Weights of a small transformer language model.
Architecture: LayerNorm before each block, learned positions, no biases in attention or MLP, tied embeddings.
Training: a variant of Muon for these matrices, 727M tokens.
MLP neurons of a small language model. Each row is named by its layer, matrix (down: output weights) and neuron, and shows model dimensions 624-751. Each number is 128 + 24 x the weight over its row's rms, rounded and kept within 0 to 255. Numbers have three digits each.
A block is one neuron, or neurons of one layer that tend to fire together. Before each block is what it responds to, as a language model described it from the Wikipedia text at the highest values.

Responds to: Capital letters in the middle of an all-caps abbreviation, right after its first letter, such as the H in VHS, G in IGL, A in UAE.
L5.down103:125109110183073176129084144118138138134144100111121132146128108100102109116175125132087126114146193136075177111127155132123174133143114106153128111179115149107132122120134133161138146159089110182125127139155169148148109152136115110143149148172108152129141119157132174166117155099124115137155130110141128111099149145112145104096149144123079141139151129124169084114130075157141160169151
L5.down1072:140112116122104107134120150132092155122153163137072153125146176115126129163092112122139106148125146119105150130102168101120144110117183145104113119114119178079095116114150102098151134133112139154068163118113159109134090136109102105152134147150081088146148097163157088104081141136125143129181145154150110128105131119126110098141129104131146118110143116135118153110148099153092136126114
L5.down1187:082132163125114110104104118142144139110158095096127163125137160081119073132086129141098183120136161097097149139123145114136126135169162131097133132124107149109100137110076170135139120141080148159156123116114123115110118150145143120120156147098123159129163099155182093127113133095096118137165163102144118119107117127121090144129134110119115139132084153129164136133149100135148139142097
L5.down1414:146131117098131111098114113118105131142077166150098119144097142105159154109149070104127150165160158123134125170115151062145141124136147083142091141186114137145138117117162075089161130106113109118139106123122113082176128160136074120114091128090127150135139125123171149066148155113128121119160133121087131160147072168127112135145123113131181161142112106126182125142109114105148077110132

Responds to: Word-internal fragments right after a short capitalized opening piece, mostly in names, places and acronyms in lists and tables, like Gu-il-hermina, Gu-at-emala, S-R-B.
L6.down198:086137145110092121170136153098123138120113140118121117123136121146136168133144135131152096113119171161109111130112121094171116112125142115110085111111130125209116129153132114140125163114108123129155133107162119135159133152090116187172137102121116154091129140151117151128147163127121133144146124140130121115124106150103122141111084145165201130146136119091104100144168135166109064096140
L6.down301:114088106119048071116102116102148119169141160127092120165160092154140157171152125137170126087152150128115130125110112118161145137185111165146161130104149161138122184130109152101136130146154166106131148119127111137131125104152143139105106151101123078145143108157116137138092151134090149105126148112107135090085147159089110141144138108147118122114131148122150094156129122116101131112144
L6.down428:091133149143142108123135098173148085139163117139101113105190107148098160116079141126105131154139117134107140132113116141160130095132157126113118087137121088116159097106107124124139143101118127134157097138159156094160123109154117125183139167142155113141129147104099145095110133119070170080118156134138079130119100173111134138140124098116136143135136094123105116198165150088121134131074
L6.down578:143150119119128127115109123093115131133126133125197121103099079110133122060137118130103107126088135115095152161132138161187121146116103135111145111142142122103136133131178160125149168129098126102144110106119123142129112129140130143171162099118114093154109149095136149121183127151139105125126159129129127114124142137097138142182096096177113127122153176137129125145170148125130159136151
L6.down629:133144121148103174138163091131129137101160147201110159115157099091147144111125113139157112171118123118130136125104157131093127074139153159127135140148118157091097112082164123100142146114092130139137119148112133132159111155120136098170105114118151169150097153153109163162126125164144143103080120132115150164110133191107138111140166117169134113125141148136127099147133109155092141113094
L6.down689:120101184091107137123139131152128107150134101170118124113138114122112110091138150190118093079103098076125120081084136134110132143156119164149151123125122123138081128143098129166126143138114159152151105142111162137149189111178140123110119087170093092082151086107117114100107130105094125125119146125144106093151085164123150099095101143142125150117137152148116098160096154096139090085096
L6.down1017:096132123119121112107104114155102133115172076065149130105169118089131105142104143113079151130143111114132151137113144099127110111141181156181123138126130166115080118069153145134125140103116178133136146130119133123135109154136112112140133151085104126134129111149173110163106131127118122143145153137175120167105152147129110119171144103108116147117076117163137161120154089167143151140137
L6.down1021:139123104117112140109146134101133134144114134162091125092145138096111148142145101164137167132152168114133086111119091103108090147084105151135119142146159141141084124140095122128132099122133111121081164135119098161135143132111096125177145151129159142148111157134121101127113116132146110159097101124113080180150130112092131098128114145132128109116136130100141105094138114112216150144092
L6.down1108:113102164145159167136146084158122125093103179153099119128124132097158138104112123117098154116120121132122142164125113146160173118095131133117129125105112158114144150154137130138123144107113115149139112125129126081126117097083112130069151129150102130128143118111113141143119104132140104149114128164118144137126133158144099151137141106113125088145137187127113137113125140112137150117100
L6.down1260:121079096135108093161126150161120102116128171077100130113109172126114107154099132141129181164124119150124128167139120125160121140145183185097153103155087163095106086105131119115140156111116135152138134132093122107133146155143114085138096147130116115135149099139174128111108131136123097142197149124185141164127138135145112098134187111106131156156123127112123120109157119156135119127085
L6.down1310:135131091132113104124116143095144179110133157114131083108119115165117128121152106160133117142112143100157126117143107139138146139170117129164087138136118126123139130082090095108106127157150096105116111123150109170112089119184069160098106184140132128118113123152150114202097104126129113155077108137130119121094100097162105142090110124098133121140135112107117111090113103106140133133103
L6.down1672:096110159136129111110122123152119146130113192099144097134093145148151141136106093129107142115116144113110120156097105157150114109133118125068113136144108104160136143122085131133128093126118135181129105143129113110122111106127094137103113091144135143152146124104125105099137138166123178102134126107118085128133143092170146109140107080104110109167145107092111138120143133118140141115143
L6.down2023:137152177187115170129147200098124111125134160117132106102101141159156118108147162150118128124122124143103118148138101171150149122124151149094178178112126101119124110120147098131146078122121140119140117133115166101064132132079142129144128106107128116124107113120148118140160071153120145158142099117071097114151137161109136158102150119122128116093126114145115150101102113103151135110108
L6.down2193:111119170126122117102119176144141152127192128102134121094174169132108140132106116169116105111126135097110138090074118095125090111116136143088132145100128166182100126193134101129147154100129159117144136148092186072121121128161113114094111160144110135164124144108142133101080137116127165114142136110157116127131151117099142110142109123161105156134158144142132126155154189137109107129122
L6.down2237:140125125100125176158098100113160162104113180105140104099169117142147120147133136101136131144114082126169128173138095092143136147178106152120138154135142141128126136151128120083123088163125150112148089128118145100181081121111140146106142117133122155123137156095165137129130126136155124100132130129151104143103154119126117159145144118150118147143123115166121136097136119137142109109106
L6.down2572:147093148155171104115105155102148109114145122128087131156152121105118108123165094112076121141138134095147132107113125130160130127128163132098139152125115084158125102164169141122152130135093106116136120135120113103133147103112139134124146115109099107089150111086127145121102117105162140117181141133142129105105107152106156143167103129105094145139120118103061121174134101113105152131148

Responds to: Past participles and predicate adjectives completing a verb phrase after was, is, can be, often the final piece of a split word: calc-ulated, occup-ied, available, present.
L3.down1799:132145085117152147120153147122124117132086147142115107119132112156130115113173125106153127157136115078130134093137076102082151150149144167089090114138109120157126058171055123096158122099118113150142079153130142127148118080103163115138127159112111134124106127165136084124126157114081132112089145136149142188162206105120131142150097128150117144111144129141128130113097122147122157114139

Responds to: Tokens that finish a verb or its predicate, such as particles, adverbs, suffixes and year digits (back, properly, migr-ated, in 1-984).
L6.down17:151157159132099142109158115131125153130106099153104113141127082140124078094146118127111157107151183150104109151151130121168152117113135138122111151184122095123127174123135095108107142111085093117090166121131129133170128135116117116139147113163106120108102112192111131156192168146130159150133133168161129141104143137144161168106111136165125123110150144091142128166174183110151168144147
L6.down31:107146138089100127140141081146104104156115103132101086118104138124138127108139103105116170139141100137133110146101132130127130149141136135131115144154144140107121108136146147154144102113151130127116105074125115183147133147142105105137152132119169092137146108159109101147129115112145138111120111094118140125145164138110111131152110147118109107134156103156151153131156148146159107128101
L6.down57:120137119111112101125105143141114122121095123103158131098119124064121144154104115136148122185104143134098154123106153065146110132171142125147143124126109134118162156136143128088148104155149179113151161103066170109181131076166122117146129161107100148090111141125115074177125143101117142120128124116181086130174175156122147145143117184148159100116153132143166135103130133137104052136162
L6.down679:119149109113108104114152159148139106107108105126137144100140111118118122139138117125130096122072132084149131128138104120134109174099124130133167148108127147155128119125156140109191155181119168082139095109152160103090099189145107147111138106139108149093138161160138097134121111161138162179121118095113119165151107095089146131138141158139124150156131147159092098105111130132121098131149
L6.down1133:103138127131152090123131094140145136128109175134076121133154113117123103188130134146092082104137113086140153131105126119144119133066130149140145137103147146130140124125106166128159133157133140138160172116149128176124148071109102102126143119134161085129093112134135114136096102111137125118111124112079125142142153116074130161143153158083145112149150122121132119139175095141122121161142
L6.down1154:145118095089131101106161100100148131148131117124095145090130096089170138124088141159144130130127092125127147139199119099117149136105142157115127150121138185117130151137181121097097152128086106133161141106161137091088149154103143142075112114105102123104114182104137106161105101095171106143137146138168115197141136113119125117169107147118110118134125135171161090124071139101144152133104
L6.down1293:103134092105162120130131119111136133133131155114192115106098132103125131121128142124178118105120134152098141163143132145107134096131150159096101173110126152149132118152109129077134130136112132149156117115120112118134120131121151081111159161102126117144105093134117141129115144157097103106131138150136145118145145138116112157118092126123100088127107136154146103138151100138095113142188
L6.down1325:170151128045112134125104124137157119126130149119154120108134114159117138094136091133086139167075096132126138129125095145152147090061109098136126123149120159151145135149095118118161155094131134099164128118117080109098109113075152125089125121127143154115154154144153148151104136102134084145190111146149104155115139181108130105107119156155126138137143120131139091154155137159141128109134
L6.down1723:137131104126114124096144141087118143140143113128150068085122070154149127091153111132122149113128124133112150161130153098147127165125114091130152125153117067157164144114120173104137103136105177190147142148118127131123120144132112119098176126125085118075082167121144100142135171116078135099080139072124116101151139145135102137143141086079137144110178150113118102163167125126092103126142
L6.down1927:033145122139161168146107122148119114145136161107132104151150143158148153160103137123139099072139166128124134117158139112123129118115131138115144121119112151129154136139128121109128157131101092120150144134074118105153139115126160089117141148146129115117117132139121113130096142151129084101116133146158156131111094110133115102110166113113151119102144159114134138144148140127156116118143
L6.down1952:093112123083127130137149119075098123166087146157116148145109141154150106122136103067124154112159104135123102138114112108108127121122171153155114158146141124102124118118087093118113109153145125126072096112145161137112065088132146120086126165134147125150113161090108118156120119095120133113139155132122153112102138107123124132145130117142079108123177119104167134085149152106140145142140
L6.down1959:099123120133133122143176114137104134151094181133116178125097126158159107135095089133152103135142097136119131102112124113122142157135146115142150125109133156153120132102104147137158118127129163137098125088096129186175137098119129132128104110143167140097170104138128117138083139148115133093151132154104117138146129118137150127132158182148128177159142137139130107140123114140095121139094
L6.down2100:097134089130130115124135136171157131107143131113138122067109167174102159183095156159076130145119111121160155147194123102177138103108147119150154129150084135132131142090140131123123174128123146160116128123145096116131166090106159114179142091115147127149094105085144140119119173091088108149115127148090112198084143131142112138125100168155089102104087170097137155099128122095114083125159
L6.down2293:103123144115169119121086138161133152143110130127119107078115092138150114126142157153109137130135094140113153113085093110169159140119124123152096134148083137131130179155140120101130121069130125088146135134160119122102179123151117149146122085131128154154114090115155120163116121125179146117137109147120118133096130145097149105145090089134086106117137148147122131148107133110132138141118
L6.down2404:085142119124128087167139117106161139111133137093117132143118106139151140107135120139158144105135128121109153136112154105121086106113154123117111084151132141126146119121074100183124147166068103140120134165145094113102126110102096184087168149099151084127078125127079120157093149083123091152122142149098124105108121148158151116146115127154119113124111131134098109107119104138130120121128
L6.down2622:049126121088125110123149113160107149150109172161132133115153101094129126148093116109129140091122129149121119134128142127159147117090119137123144127064148131147153117177134136096091147119078136144126145142139133125101086130101102118093088148139071151132135099199154123127100123131138100132132090140117133164095079143125052135113121116121092141126130169100139138144147126171133109130086

Responds to: Word-internal pieces, mostly single capital letters, inside proper names, brands and codes split into fragments, such as MiniDisc, PolyGram, BioShock, GP9.
L3.down2587:127166104115112121116069126174086141130118124129136106145160140111111097112159110094097147177145118131114153157177094106124142128133112125125126140155109147135107132143110138179089128146134164135083126115071129154149150151152118119125188121130138118154093132161158146130082151079136060100125086144131087128148107104120119137075130133163122161120138174159129127116151151150140150138115